{"num_hidden_layers": 12, "num_key_value_heads": 10, "head_dim": 32, "hidden_act": "gelu", "norm": "layernorm", "norm_place": "pre", "bias": "none", "tie_word_embeddings": true, "init": "normal", "init_std_up": 0.0296, "init_std_down": 0.00302, "init_out_by_depth": true, "decay_shape": "sqrt", "train_tokens": 444500000}
MLP neurons of a small language model. Each row is named by its layer, matrix (up: input weights) and neuron, and shows model dimensions 80-207. Each number is 200 + 30 x the weight over its row's rms, rounded and kept within 0 to 999.
After each neuron's rows, "fires after" lists the tokens most often just before its 100 highest values on Wikipedia text that the model never trained on.

L8.up544,194,220,167,191,228,235,157,222,216,165,192,219,239,172,248,175,230,155,188,224,211,201,197,197,253,241,170,173,209,219,209,173,238,243,246,197,231,201,219,202,234,232,221,162,162,165,208,175,185,158,209,190,253,203,221,263,161,147,179,167,231,233,161,152,191,216,224,209,177,179,201,206,173,278,207,192,207,223,164,188,200,217,233,267,155,189,187,193,161,179,203,230,230,163,202,151,194,188,253,163,242,191,225,204,190,203,203,216,194,193,149,142,200,197,206,228,173,199,160,182,207,178,207,198,154,153,144,205
fires after: " ", "–", "-s"

L4.up983,198,201,125,251,238,152,174,208,198,246,198,160,215,194,196,156,217,211,195,196,179,222,224,240,199,203,227,232,200,219,168,167,289,250,169,202,217,234,197,176,244,207,223,182,217,204,172,238,207,161,214,218,213,157,226,204,157,172,186,172,207,227,142,197,156,175,186,211,241,189,214,194,187,207,219,204,193,246,234,209,233,166,241,159,200,216,208,209,177,206,223,212,243,190,206,179,208,168,193,227,199,207,228,153,218,166,228,194,201,201,203,217,195,201,207,125,182,224,192,201,181,152,182,225,245,184,175,175
fires after: " ", ":", "–"

L6.up547,216,196,184,202,193,196,149,172,227,206,211,190,219,231,204,203,209,165,176,219,217,296,196,218,143,214,241,184,192,224,187,182,181,149,176,186,238,192,216,206,228,189,208,246,145,212,194,155,166,225,204,191,224,200,212,203,181,197,180,188,236,193,238,233,192,158,203,200,197,227,224,215,208,207,230,195,212,186,200,188,176,236,161,165,251,233,199,245,182,295,210,202,225,175,200,189,180,202,171,203,217,206,185,204,206,259,216,226,258,154,188,183,198,207,169,203,207,162,196,212,227,221,154,175,178,191,224,165
fires after: " D", " F", " L", " d", " W"

L7.up631,215,198,222,177,232,177,198,208,222,193,155,245,213,233,219,136,238,136,208,206,176,207,185,159,208,192,164,179,229,218,172,220,225,159,189,180,216,258,213,210,214,227,202,186,175,176,235,174,251,241,213,164,218,217,226,206,173,215,176,211,255,233,245,161,207,175,233,199,154,168,211,148,173,183,207,238,208,201,182,215,219,131,259,243,149,208,222,157,191,195,190,120,218,242,229,233,209,193,188,189,233,200,242,293,225,191,191,247,187,208,149,187,194,225,239,169,229,198,158,217,196,195,280,212,205,168,190,175
fires after: " ", " |", " Is", "otes", "um", "s"

L7.up893,181,171,178,193,176,184,208,192,197,203,175,195,268,190,220,191,209,168,248,257,182,255,181,154,201,252,204,201,205,251,193,212,197,221,236,158,211,214,226,220,163,208,260,195,179,257,211,213,204,188,180,152,214,213,201,215,164,226,217,285,218,224,207,158,221,207,204,213,184,163,156,184,171,160,205,200,247,189,215,165,132,150,222,170,208,219,199,210,188,185,211,184,180,242,220,211,206,165,205,197,190,180,275,187,199,167,232,203,213,170,219,157,231,169,218,204,172,222,168,228,249,222,194,233,212,198,186,156
fires after: " Is", " is", "s", " not", " be", " was"

L7.up56,235,187,215,197,170,233,139,167,224,150,208,193,210,194,185,170,178,201,166,197,160,257,225,204,203,194,216,215,189,221,179,191,183,172,223,209,180,190,233,191,217,202,208,176,200,163,212,204,228,189,178,166,168,153,173,200,187,272,183,226,228,183,228,205,234,201,206,211,189,192,206,239,190,218,228,183,209,180,146,222,239,200,201,186,219,200,250,189,184,210,183,130,230,161,258,189,184,252,166,121,276,166,183,232,208,221,233,163,187,220,222,186,219,196,212,192,186,228,224,237,208,224,205,226,223,157,181,202
fires after: ".", ".\n\n", "==\n", "===\n", "9"

L8.up763,213,213,242,214,203,214,216,185,161,194,231,199,224,177,240,150,189,223,178,239,176,291,186,185,233,202,222,245,260,174,245,200,188,218,204,198,261,226,241,225,214,230,188,234,201,179,260,196,220,150,180,185,236,245,141,177,207,174,208,191,172,164,229,202,189,132,198,227,221,219,230,191,185,170,193,210,147,192,180,160,205,203,199,218,157,207,230,177,193,259,219,206,226,125,199,215,183,212,185,191,213,200,216,191,255,246,226,207,133,210,168,167,201,195,191,178,192,239,162,209,209,190,241,145,184,226,215,183
fires after: " ", " a", " |"

L8.up250,237,233,171,188,247,181,266,200,200,225,205,175,211,176,177,193,189,189,203,280,157,195,223,190,235,174,240,168,135,200,162,218,195,212,183,228,228,212,224,148,176,216,221,164,217,182,217,243,224,213,213,179,156,217,206,186,190,209,215,187,169,301,218,229,200,185,221,164,237,268,258,262,213,224,194,231,242,173,209,162,219,234,223,183,165,199,234,129,186,173,189,202,172,194,245,223,235,170,173,218,224,248,190,159,216,197,188,170,134,154,224,218,214,212,210,211,165,187,239,186,190,187,234,159,226,156,144,201
fires after: " c", " ", " C", "c", "-c", "C"

L6.up1192,177,236,164,195,130,204,187,244,274,192,175,172,251,229,188,143,212,195,198,208,197,254,199,182,222,237,168,165,221,175,171,204,215,168,163,174,221,199,192,138,245,205,171,199,179,199,200,226,169,166,181,211,168,173,186,195,184,201,207,214,202,183,234,256,184,194,214,162,198,173,206,189,227,179,196,201,246,213,198,208,195,209,211,162,225,186,180,189,203,239,222,190,186,192,242,164,187,234,190,166,211,221,182,226,151,170,253,186,172,249,154,194,229,225,203,194,184,225,205,206,264,160,203,167,193,198,159,156
fires after: " D", " B", " K", " d", " S"

L7.up484,235,219,228,215,206,196,190,150,148,214,195,182,242,216,229,257,200,158,246,234,192,220,160,162,185,289,250,188,225,240,200,146,174,209,161,199,245,186,174,201,222,220,187,189,146,194,214,182,239,247,235,197,151,146,200,165,226,211,211,224,198,210,223,209,185,255,185,197,205,157,196,212,184,229,171,196,167,153,163,185,236,229,210,179,244,255,224,159,193,143,200,177,218,212,273,205,174,206,154,195,144,210,202,219,188,209,180,260,175,206,136,180,211,173,189,202,227,178,97,181,174,236,199,215,251,188,159,213
fires after: " E", "E", " A", "A", " L", "ra"

L6.up484,200,195,215,162,160,187,215,186,222,210,172,182,208,134,204,126,242,176,242,202,238,247,144,185,218,239,162,200,219,209,202,215,140,210,212,168,223,196,185,217,204,217,233,173,182,240,169,212,154,231,198,163,196,208,190,251,218,200,208,203,215,264,181,197,221,187,228,214,218,162,214,230,193,200,214,189,180,191,218,193,201,169,174,115,177,266,214,231,211,176,217,166,228,178,194,208,199,214,213,189,236,195,257,161,162,234,199,169,218,227,192,198,231,230,230,162,140,207,171,180,188,204,185,156,176,257,204,189
fires after: " S", " s", " sol", "em", "S", " vict"

L6.up69,219,145,206,221,207,233,186,209,127,179,156,196,204,187,197,188,178,185,166,213,167,193,180,191,221,291,222,228,205,212,224,182,267,188,223,169,181,175,230,209,203,181,235,185,166,220,196,185,216,216,191,238,205,241,267,236,214,222,165,255,250,235,180,217,177,185,257,207,201,191,202,247,145,195,214,192,214,240,184,156,233,254,214,164,199,181,207,209,187,165,234,132,239,153,202,217,208,244,158,188,211,212,190,204,194,190,249,178,246,186,157,150,195,194,201,243,234,232,201,247,241,234,213,259,218,188,236,204
fires after: " (", " in", " \"", " of", " un", " out"

L7.up54,167,194,198,168,160,186,160,270,215,229,144,188,248,195,125,194,191,165,155,179,176,203,194,210,135,167,226,223,191,198,189,142,263,229,214,174,219,175,195,237,221,230,190,143,199,195,183,203,214,202,196,219,206,170,227,190,236,165,214,213,269,209,189,149,183,209,169,205,193,128,226,205,167,184,232,212,178,210,202,146,205,202,188,165,187,223,230,198,214,200,222,231,244,195,179,185,223,163,253,173,164,167,216,166,185,171,202,197,199,195,193,196,180,205,190,153,127,207,190,233,214,253,193,196,213,172,192,169
fires after: " ", " ESP", "is", "art", "ivers", "SP"

L6.up809,182,218,200,179,194,238,161,191,243,220,213,154,231,262,192,195,227,183,215,228,213,229,144,172,189,211,171,195,193,201,156,174,146,246,215,208,225,229,202,193,217,225,184,159,208,214,207,211,228,253,177,188,244,210,167,229,210,197,145,275,187,222,216,179,224,222,196,181,201,189,178,187,230,234,208,194,191,158,187,242,208,179,176,164,202,209,225,223,247,162,232,172,158,209,150,209,171,176,214,217,199,215,199,179,188,215,232,214,221,181,208,179,173,157,224,213,150,175,152,162,167,191,287,235,182,205,163,163
fires after: " t", "t", " est", " imp", " T"

L7.up101,192,193,182,162,141,214,206,246,160,155,197,221,221,156,199,199,201,152,201,249,179,264,193,173,269,162,157,172,203,233,205,170,167,215,168,216,224,197,266,233,211,226,135,230,174,180,243,200,236,185,153,198,155,217,200,193,197,199,229,274,234,196,175,180,212,179,240,150,178,201,205,216,200,226,187,214,178,177,227,154,165,186,195,169,177,173,260,187,207,269,215,208,201,243,172,241,198,155,153,195,200,174,226,211,181,224,233,180,200,194,206,204,178,167,221,198,194,206,159,215,257,211,205,180,189,202,215,208
fires after: " |", " f", " ", "f", " sh", " b"

L7.up318,283,196,157,192,210,164,152,161,208,215,177,153,218,176,230,206,198,240,233,193,206,203,146,215,154,225,178,217,203,236,217,177,194,208,216,178,230,227,197,190,233,234,212,199,176,143,221,189,223,224,208,257,197,170,133,199,188,151,193,246,214,179,190,175,222,194,224,213,170,253,159,184,201,177,149,170,211,209,211,196,189,190,184,214,162,141,209,219,203,162,212,148,174,253,212,191,163,167,201,241,225,256,241,228,164,218,190,252,200,210,191,150,215,202,246,183,268,207,186,138,165,183,132,265,245,175,235,179
fires after: " |", "andidate", "t", " L"

L6.up631,202,219,165,201,203,184,182,206,199,260,195,140,220,179,178,131,237,240,187,212,203,244,285,189,223,229,181,199,177,221,156,172,198,202,157,203,227,226,190,197,192,225,186,235,198,189,215,221,173,198,188,173,165,178,246,194,185,189,243,157,158,180,211,189,221,211,229,165,211,162,250,208,208,205,156,200,162,221,218,162,204,154,210,224,216,218,191,274,185,233,175,214,157,196,203,199,181,184,186,139,212,269,226,236,177,189,248,203,207,162,148,227,209,189,202,256,139,213,209,244,278,191,193,188,225,150,255,150
fires after: " d", " de", " o", " g", " con"

L6.up701,179,203,161,197,159,194,174,186,244,187,149,186,226,187,235,183,205,221,196,225,192,210,201,198,196,246,202,214,179,296,201,218,217,158,209,165,198,208,185,227,195,221,222,225,224,201,222,194,198,190,221,110,177,218,205,165,175,221,185,171,223,222,172,170,221,240,170,170,211,185,189,179,180,198,198,225,152,210,189,246,196,157,153,211,234,210,184,177,191,213,215,190,218,270,229,191,180,180,168,144,205,155,225,218,210,201,227,159,250,210,195,203,171,196,194,220,115,175,190,198,205,208,228,165,171,158,150,225
fires after: " J", " Z", " X", " H", " Sh", "x"

L7.up98,227,172,220,235,202,232,187,203,167,218,206,235,239,166,233,195,225,198,171,196,172,304,241,195,150,245,186,211,224,210,197,196,211,210,155,208,203,209,170,197,228,230,183,160,179,217,228,228,236,236,196,193,164,206,206,218,160,148,207,207,204,223,193,132,199,178,124,231,186,149,203,180,167,203,210,206,180,245,166,191,215,178,217,154,241,208,262,179,150,240,182,245,207,214,186,206,233,217,205,177,188,174,190,167,197,183,194,227,207,180,207,205,193,170,198,259,185,260,202,223,230,199,200,171,234,117,210,169
fires after: " |", " ", " to", " W"

L6.up394,245,194,221,215,227,186,195,203,147,228,200,262,182,189,202,226,175,186,204,213,204,219,198,122,180,218,146,177,160,197,181,172,189,226,135,209,222,216,222,214,195,256,192,237,178,184,191,198,211,240,189,165,202,206,218,212,182,133,178,180,231,190,162,174,220,230,222,179,218,191,225,209,186,257,205,179,183,163,216,166,195,209,205,214,209,173,216,226,177,214,182,210,219,209,153,234,210,217,183,191,218,203,186,274,195,171,224,219,198,255,187,178,270,273,243,178,278,155,208,152,196,206,199,235,219,201,223,214
fires after: " |", " L", " He", " E", " Le", " Country"

L7.up1058,177,207,202,247,198,224,213,166,222,168,196,150,203,167,150,233,184,226,169,186,203,223,208,197,166,225,184,227,204,236,177,165,241,188,214,188,166,219,203,247,221,207,249,139,229,210,168,209,191,175,164,165,181,204,177,220,251,153,198,186,242,205,149,176,217,201,176,191,201,146,241,176,193,182,226,220,197,192,205,251,294,184,179,190,279,224,217,164,163,135,178,134,199,210,224,180,213,205,207,228,177,178,189,208,203,199,221,194,189,168,180,226,260,269,170,194,219,222,217,255,193,169,164,170,225,243,218,190
fires after: " ", " M", ",", "M", "A", ";"

L6.up170,202,241,174,188,197,190,164,228,201,212,191,199,213,233,217,149,229,208,202,197,229,263,252,202,168,238,142,207,202,210,190,174,195,169,223,192,225,183,254,214,204,200,213,191,187,233,217,167,234,214,172,210,187,165,175,212,196,156,182,208,181,239,193,251,220,186,199,198,202,179,186,202,212,176,182,215,227,224,180,250,191,188,207,191,148,188,239,195,180,173,255,216,195,198,273,213,209,188,182,152,234,213,252,196,195,192,230,241,229,173,140,165,164,136,207,155,186,166,165,180,208,232,212,224,248,220,181,214
fires after: " l", " r", " se", " d", " R", " s"

L6.up1044,179,213,183,128,150,230,193,189,171,180,167,173,214,244,171,171,221,138,162,241,183,231,173,168,150,239,168,217,198,236,223,205,195,160,191,183,227,179,209,217,200,184,229,165,139,182,229,242,230,206,198,215,225,239,240,224,230,166,226,216,222,224,233,191,170,198,183,217,187,230,224,181,144,188,221,183,243,182,217,153,219,215,182,187,212,224,183,233,250,197,257,225,201,200,264,137,175,144,208,174,172,189,212,174,169,228,195,240,213,220,136,191,226,194,184,187,196,191,194,245,225,193,179,211,178,194,211,157
fires after: " K", " G", " W", " D", " R", " "

L8.up1049,209,233,184,209,225,210,187,160,268,165,187,159,200,210,179,228,222,185,208,255,176,220,165,208,143,246,168,208,240,176,191,126,168,212,191,210,245,201,177,214,232,226,202,152,123,215,220,174,253,227,212,212,181,181,127,220,203,223,197,176,221,225,187,215,219,162,211,150,164,222,167,242,144,207,247,190,183,181,166,196,218,175,194,169,194,168,244,199,199,207,212,220,222,181,214,221,187,196,247,202,259,204,227,227,162,179,224,225,228,183,130,131,228,200,219,188,193,159,163,189,201,188,181,173,207,188,245,178
fires after: " sp", " R", " Sp", " se", " F", " def"

L8.up1,211,198,203,272,176,219,204,146,181,252,158,164,178,179,196,222,237,169,257,229,181,187,264,149,213,294,214,226,254,263,191,223,219,184,232,153,216,165,206,206,195,239,208,188,187,236,185,158,208,207,194,161,244,185,185,186,224,219,168,172,246,162,219,171,153,230,239,236,179,169,181,213,158,252,190,204,180,219,148,205,225,161,163,212,233,233,254,177,229,215,227,193,210,181,172,165,179,173,189,161,207,171,196,160,157,251,226,186,192,195,200,133,201,171,180,174,195,194,195,197,184,234,191,196,175,179,207,157
fires after: " H", " J", " b", "\\", "h"

L6.up1161,191,179,162,218,197,191,216,199,242,231,181,195,222,187,185,171,162,202,254,189,170,223,188,167,160,206,157,210,181,204,176,203,258,218,205,217,203,191,193,258,129,211,237,187,182,240,229,187,199,195,181,164,226,238,240,177,193,211,170,218,223,173,194,239,193,213,227,190,156,203,152,247,196,159,171,215,181,209,186,177,258,136,195,141,160,206,213,183,192,177,214,191,201,131,225,183,208,197,215,212,201,191,194,203,179,161,248,203,232,175,201,233,199,202,236,166,202,201,206,254,161,192,222,208,253,253,189,179
fires after: " (", " Con", " mag", " J", " in", " comp"

L7.up606,228,228,178,177,228,255,205,121,197,196,211,159,232,190,217,211,204,198,178,251,225,231,128,157,170,304,250,169,175,216,189,194,208,180,200,220,240,219,149,219,210,236,135,190,195,171,177,187,192,203,196,166,229,221,213,190,200,228,183,238,183,163,193,159,242,186,158,208,223,191,203,203,211,222,221,214,228,183,170,183,176,151,178,210,241,213,209,182,177,233,248,192,204,197,211,165,174,244,248,153,229,234,196,192,182,180,252,194,206,191,192,197,226,181,205,209,210,195,152,185,188,250,153,199,242,181,190,217
fires after: "A", " M", " c", "M", " Al", " E"

L6.up369,259,191,187,239,210,242,179,135,178,215,182,155,188,233,218,141,151,210,194,212,208,194,146,159,163,218,210,214,150,199,190,168,214,213,173,215,208,181,198,254,229,233,178,192,185,210,200,239,254,216,194,179,176,149,226,205,164,195,228,194,221,214,227,169,206,153,176,197,208,154,242,202,119,202,180,171,208,214,110,224,225,197,179,172,186,202,220,184,178,224,228,209,225,204,226,184,241,147,233,215,198,244,205,211,135,187,209,218,203,260,169,223,259,194,219,209,238,223,167,187,197,224,183,251,240,179,197,189
fires after: " |", "|", " L", " C", " E", "A"

L6.up94,210,181,174,174,191,174,182,167,164,222,167,173,163,192,165,229,214,192,217,204,199,248,188,152,181,243,208,239,155,190,215,178,162,230,159,205,185,190,209,162,224,215,247,163,186,199,183,195,239,251,216,169,201,172,266,168,209,152,183,196,206,233,159,165,233,261,159,174,143,229,182,210,229,259,240,208,251,193,193,190,201,234,224,212,274,253,201,220,222,233,265,177,168,268,233,185,174,185,181,197,185,229,169,201,190,231,235,188,217,246,154,212,249,187,211,243,200,161,214,193,210,222,218,186,178,219,182,124
fires after: " L", "L", " E", " l", " N"

L8.up991,240,182,183,197,220,227,124,173,208,213,199,193,199,169,163,191,192,175,234,264,137,233,205,172,236,184,203,188,215,205,215,192,229,170,197,180,173,278,209,205,201,204,261,213,192,190,187,163,206,247,221,196,215,177,223,238,192,173,158,153,142,201,198,225,275,190,205,161,234,193,246,237,219,238,168,208,200,230,154,241,151,199,223,254,195,166,191,231,175,240,157,217,176,182,161,204,222,230,200,205,139,190,198,171,201,192,231,191,176,188,188,240,215,183,241,205,161,152,192,196,240,183,204,180,138,187,192,141
fires after: "y", " p", " P", " d", "ry", " o"

L7.up128,206,195,230,256,220,241,156,191,196,175,222,214,205,234,217,173,153,183,196,236,138,238,201,162,214,180,225,206,199,184,184,211,211,164,188,198,217,218,255,151,162,200,197,240,148,165,212,224,179,189,155,188,177,169,204,159,220,198,182,226,236,138,216,187,262,208,187,220,213,191,228,252,231,212,229,250,183,179,84,156,185,198,212,172,220,199,216,183,217,225,220,216,204,171,217,203,207,201,146,192,236,197,200,245,209,248,257,176,209,219,170,192,229,202,196,146,184,178,162,182,231,285,201,186,182,79,189,181
fires after: ",", ".", " P", "P", "==\n", " O"

L6.up325,175,205,168,201,129,198,195,196,219,226,183,217,235,214,273,206,159,183,157,228,195,203,244,165,189,220,198,169,181,198,206,187,212,186,152,207,219,190,273,200,178,210,169,176,168,208,196,238,208,210,197,205,169,201,181,174,256,205,160,182,233,200,221,184,229,211,269,222,224,204,273,231,243,195,229,161,237,240,232,147,188,196,210,205,252,162,172,207,192,236,214,214,239,181,171,188,127,241,218,176,213,194,212,198,180,192,216,162,242,218,167,180,227,210,192,211,216,134,166,190,180,227,171,167,196,169,208,169
fires after: " B", " K", " b", " k", " W"

L9.up464,231,249,197,208,206,219,211,186,251,240,269,217,198,186,241,177,189,196,166,186,226,188,183,176,197,228,202,226,223,189,207,235,256,198,190,191,217,197,200,198,240,215,181,221,178,245,142,191,216,206,229,194,200,214,248,138,191,213,136,143,187,180,284,172,203,176,126,223,185,209,236,233,199,168,208,205,151,171,170,144,219,181,212,189,196,184,165,204,193,203,198,244,257,149,192,179,194,162,228,201,165,211,180,157,219,165,195,190,172,142,169,118,199,207,231,178,224,196,203,190,166,206,147,178,224,202,187,191
fires after: " "

L6.up866,174,245,212,187,192,189,153,186,221,194,164,189,183,190,187,174,226,162,204,199,214,257,184,208,206,238,228,249,199,238,233,132,178,220,209,208,211,186,176,219,213,230,141,150,179,191,214,154,207,278,214,194,184,185,208,239,226,220,147,218,228,223,197,129,211,202,272,255,191,229,240,181,193,207,210,223,121,174,176,220,183,202,187,162,204,190,212,190,149,215,204,147,203,224,262,242,196,157,229,220,222,174,180,237,201,238,197,239,197,133,195,225,209,187,186,177,212,205,179,215,207,266,169,243,234,229,165,193
fires after: " v", " l", " L", " W", " R"

L7.up469,146,247,178,225,215,167,176,191,188,196,150,197,213,224,265,224,213,198,202,246,203,200,158,158,255,207,275,190,124,249,197,154,235,233,198,191,215,173,218,267,221,214,195,196,204,237,209,203,195,164,172,209,272,198,238,155,280,244,211,133,255,203,205,196,183,213,148,138,154,106,262,200,195,140,176,218,130,219,179,212,203,160,204,249,206,266,184,188,192,178,232,192,174,123,205,151,208,215,231,202,168,256,145,178,211,229,177,213,275,177,215,193,206,198,207,212,215,206,196,222,248,257,169,192,211,172,188,208
fires after: " (", " U", "O", " [", " O", "0"

L6.up757,165,223,182,207,210,207,219,144,171,173,199,235,180,218,260,239,168,245,146,205,176,196,209,176,168,202,171,131,191,266,188,219,188,187,160,209,185,207,199,239,194,225,200,190,183,160,200,189,201,175,155,202,181,209,219,190,202,198,180,244,179,209,148,214,271,241,216,206,264,190,162,228,162,195,171,249,219,170,118,200,226,203,165,215,197,214,257,193,122,188,220,190,218,200,224,190,190,210,287,213,212,262,218,207,206,180,181,230,185,190,191,229,187,193,267,175,135,189,171,171,251,158,244,156,193,210,212,203
fires after: " F", " f", " se", "E", "F"

L9.up877,217,200,152,182,200,182,163,232,164,168,216,232,235,203,212,166,216,193,148,226,239,218,210,201,241,175,223,177,227,202,229,196,231,209,224,210,224,222,203,186,257,224,152,169,155,202,203,180,191,204,203,204,222,209,155,178,196,181,163,229,182,173,179,215,199,211,179,183,192,181,163,238,173,254,130,197,168,267,197,203,163,228,248,180,214,217,204,160,138,207,217,204,231,233,186,177,212,183,257,224,192,217,193,174,177,143,219,187,164,229,189,193,212,224,232,204,199,220,157,174,243,146,201,116,172,221,176,198
fires after: " ", "–"

L6.up1054,242,227,190,151,179,175,170,122,230,232,193,194,230,195,291,229,220,188,191,220,213,275,192,192,130,264,159,131,205,201,196,223,133,205,139,191,191,216,228,169,200,224,223,151,209,204,224,234,194,198,174,194,166,154,179,175,209,198,173,193,210,244,203,171,243,181,217,182,213,204,214,185,171,218,199,246,209,214,138,216,193,189,176,214,265,182,236,270,159,232,254,190,213,239,233,217,198,204,194,211,208,247,215,204,205,212,221,196,207,198,217,205,242,199,251,194,257,214,173,173,208,207,220,183,183,217,167,156
fires after: " f", " M", " L", " F", " v", " one"

L6.up35,242,241,231,166,227,227,216,220,170,191,185,182,233,229,189,158,105,153,196,193,192,253,166,167,202,222,228,171,198,196,217,183,208,246,177,186,213,212,151,147,166,231,239,190,132,175,218,245,164,271,183,191,191,193,195,160,124,176,188,227,167,212,217,226,219,207,169,165,240,187,176,203,152,197,185,188,212,202,233,232,195,186,217,207,236,193,240,155,212,227,222,216,127,147,192,185,236,205,137,147,230,158,174,203,216,209,227,183,193,203,183,167,187,223,203,223,169,187,224,180,188,178,247,234,200,226,158,214
fires after: " c", " C", " Comp", " comp"

L6.up672,195,234,162,187,214,183,169,226,228,200,179,152,221,189,210,189,204,232,178,199,201,227,241,175,238,177,210,173,261,206,226,215,235,177,175,194,231,184,217,173,146,210,273,173,160,214,168,201,180,187,232,163,216,191,148,160,154,215,165,210,157,128,197,206,218,142,211,133,219,215,218,189,163,205,185,207,139,260,198,217,142,221,190,207,242,214,249,194,227,241,179,186,197,194,209,253,189,185,180,201,181,224,231,225,197,226,259,247,153,192,192,148,171,209,199,258,193,248,214,182,174,191,211,204,224,170,186,179
fires after: " o", " d", " Sy", " tr", " E", " D"

L6.up279,156,213,251,222,239,204,202,235,230,165,203,216,148,211,203,209,188,96,214,180,203,200,237,118,196,214,176,190,226,238,196,192,272,209,161,171,207,231,231,205,214,207,251,226,168,229,215,184,204,242,211,191,188,185,177,183,242,229,163,189,159,163,188,254,202,200,206,192,223,240,141,246,238,218,157,197,184,183,234,178,205,167,215,213,228,207,216,244,201,175,165,235,180,194,168,165,212,223,185,165,182,229,216,211,197,228,256,215,209,152,175,152,199,227,256,190,188,156,179,237,200,177,216,218,164,214,200,182
fires after: " C", " D", " R", " c", "R"

L8.up1096,186,228,177,232,235,269,200,150,173,240,205,178,244,178,218,211,199,181,146,203,192,193,199,203,179,264,193,148,126,137,210,197,178,129,201,201,204,208,206,148,251,232,135,219,185,199,190,229,211,240,178,190,203,216,168,205,169,183,206,218,234,239,232,176,206,226,229,162,247,216,232,227,215,193,194,205,201,199,209,181,131,184,200,251,208,252,244,208,239,208,226,243,176,191,243,172,181,197,203,168,222,195,184,219,229,227,258,234,181,190,191,173,194,209,191,200,216,238,197,199,211,236,259,246,179,248,200,174
fires after: " C", " c", " p", " the", " P", "C"

L9.up1267,218,218,235,196,207,153,248,161,186,204,246,230,216,194,256,166,224,160,231,182,211,219,163,191,242,183,183,238,186,174,206,184,194,168,169,241,178,274,239,164,240,216,232,189,177,225,232,199,190,195,215,198,162,214,225,208,214,188,132,135,220,161,218,205,219,138,220,157,243,187,256,257,220,194,221,209,242,174,190,222,222,192,232,117,200,180,180,280,227,169,201,129,175,188,185,239,191,192,136,218,234,173,160,239,211,181,209,201,200,237,200,182,207,202,235,192,223,149,192,238,207,197,235,169,249,209,149,190
fires after: " M", "9", " E", " L", " R", " m"

L6.up387,188,219,182,221,158,209,204,217,199,180,218,142,164,170,165,205,243,196,195,237,199,238,183,226,185,242,213,231,219,216,197,206,211,209,163,198,185,177,226,233,161,203,188,181,184,212,201,140,210,191,189,165,185,189,199,225,203,169,174,243,223,223,161,153,232,221,260,222,196,137,183,191,197,212,231,159,223,201,202,213,229,178,202,170,189,231,217,191,210,165,232,225,241,223,150,257,200,185,276,223,263,172,222,248,185,222,204,149,237,169,219,199,220,277,195,186,143,231,199,247,238,236,219,204,251,176,179,191
fires after: " S", " T", " out", " H", "S"

L8.up795,218,209,236,241,239,221,128,191,226,155,195,204,159,178,191,247,190,202,178,174,239,240,172,176,190,217,282,189,178,252,228,170,206,199,171,216,234,168,149,207,239,214,213,184,152,248,223,209,219,256,211,199,195,186,196,255,174,226,157,210,199,196,234,239,203,164,198,179,174,167,214,228,172,227,191,228,192,183,197,181,179,210,242,148,187,242,221,145,137,213,233,131,221,179,205,210,227,176,211,175,182,188,244,154,149,217,210,242,213,211,175,205,219,177,157,265,189,179,211,246,212,256,194,185,153,248,127,215
fires after: " w", " the", " D", " W", " th", " g"

L6.up747,199,244,189,198,216,198,223,206,195,201,169,171,186,155,154,231,159,191,167,184,199,265,212,200,213,188,181,236,196,203,183,199,222,179,203,211,227,172,219,197,208,227,189,192,168,208,213,248,162,241,221,157,203,274,132,241,200,190,141,213,236,208,185,138,248,218,199,195,190,141,217,186,257,238,222,181,223,192,181,199,179,164,203,235,200,234,217,191,258,173,275,222,215,182,209,193,203,229,242,156,242,236,181,268,196,170,212,185,227,247,201,203,232,249,238,216,181,245,243,214,203,225,183,185,163,172,163,185
fires after: " S", " s", " N", "S", "-"

L7.up216,176,197,171,223,178,230,181,199,162,201,192,172,181,176,211,214,234,123,177,200,193,216,204,207,253,232,219,214,201,240,166,184,181,143,121,180,216,143,198,215,221,215,165,196,185,213,202,211,166,215,227,139,158,184,241,183,210,230,165,186,186,214,182,192,231,263,221,196,234,157,228,172,205,224,188,176,204,199,156,203,174,177,189,237,222,260,191,171,212,226,200,183,235,158,205,214,207,214,194,186,234,199,202,216,173,256,265,252,188,183,140,222,251,179,252,226,216,175,228,215,159,177,214,184,143,209,146,211
fires after: " J", "h", " Z", " Ph", " H", " h"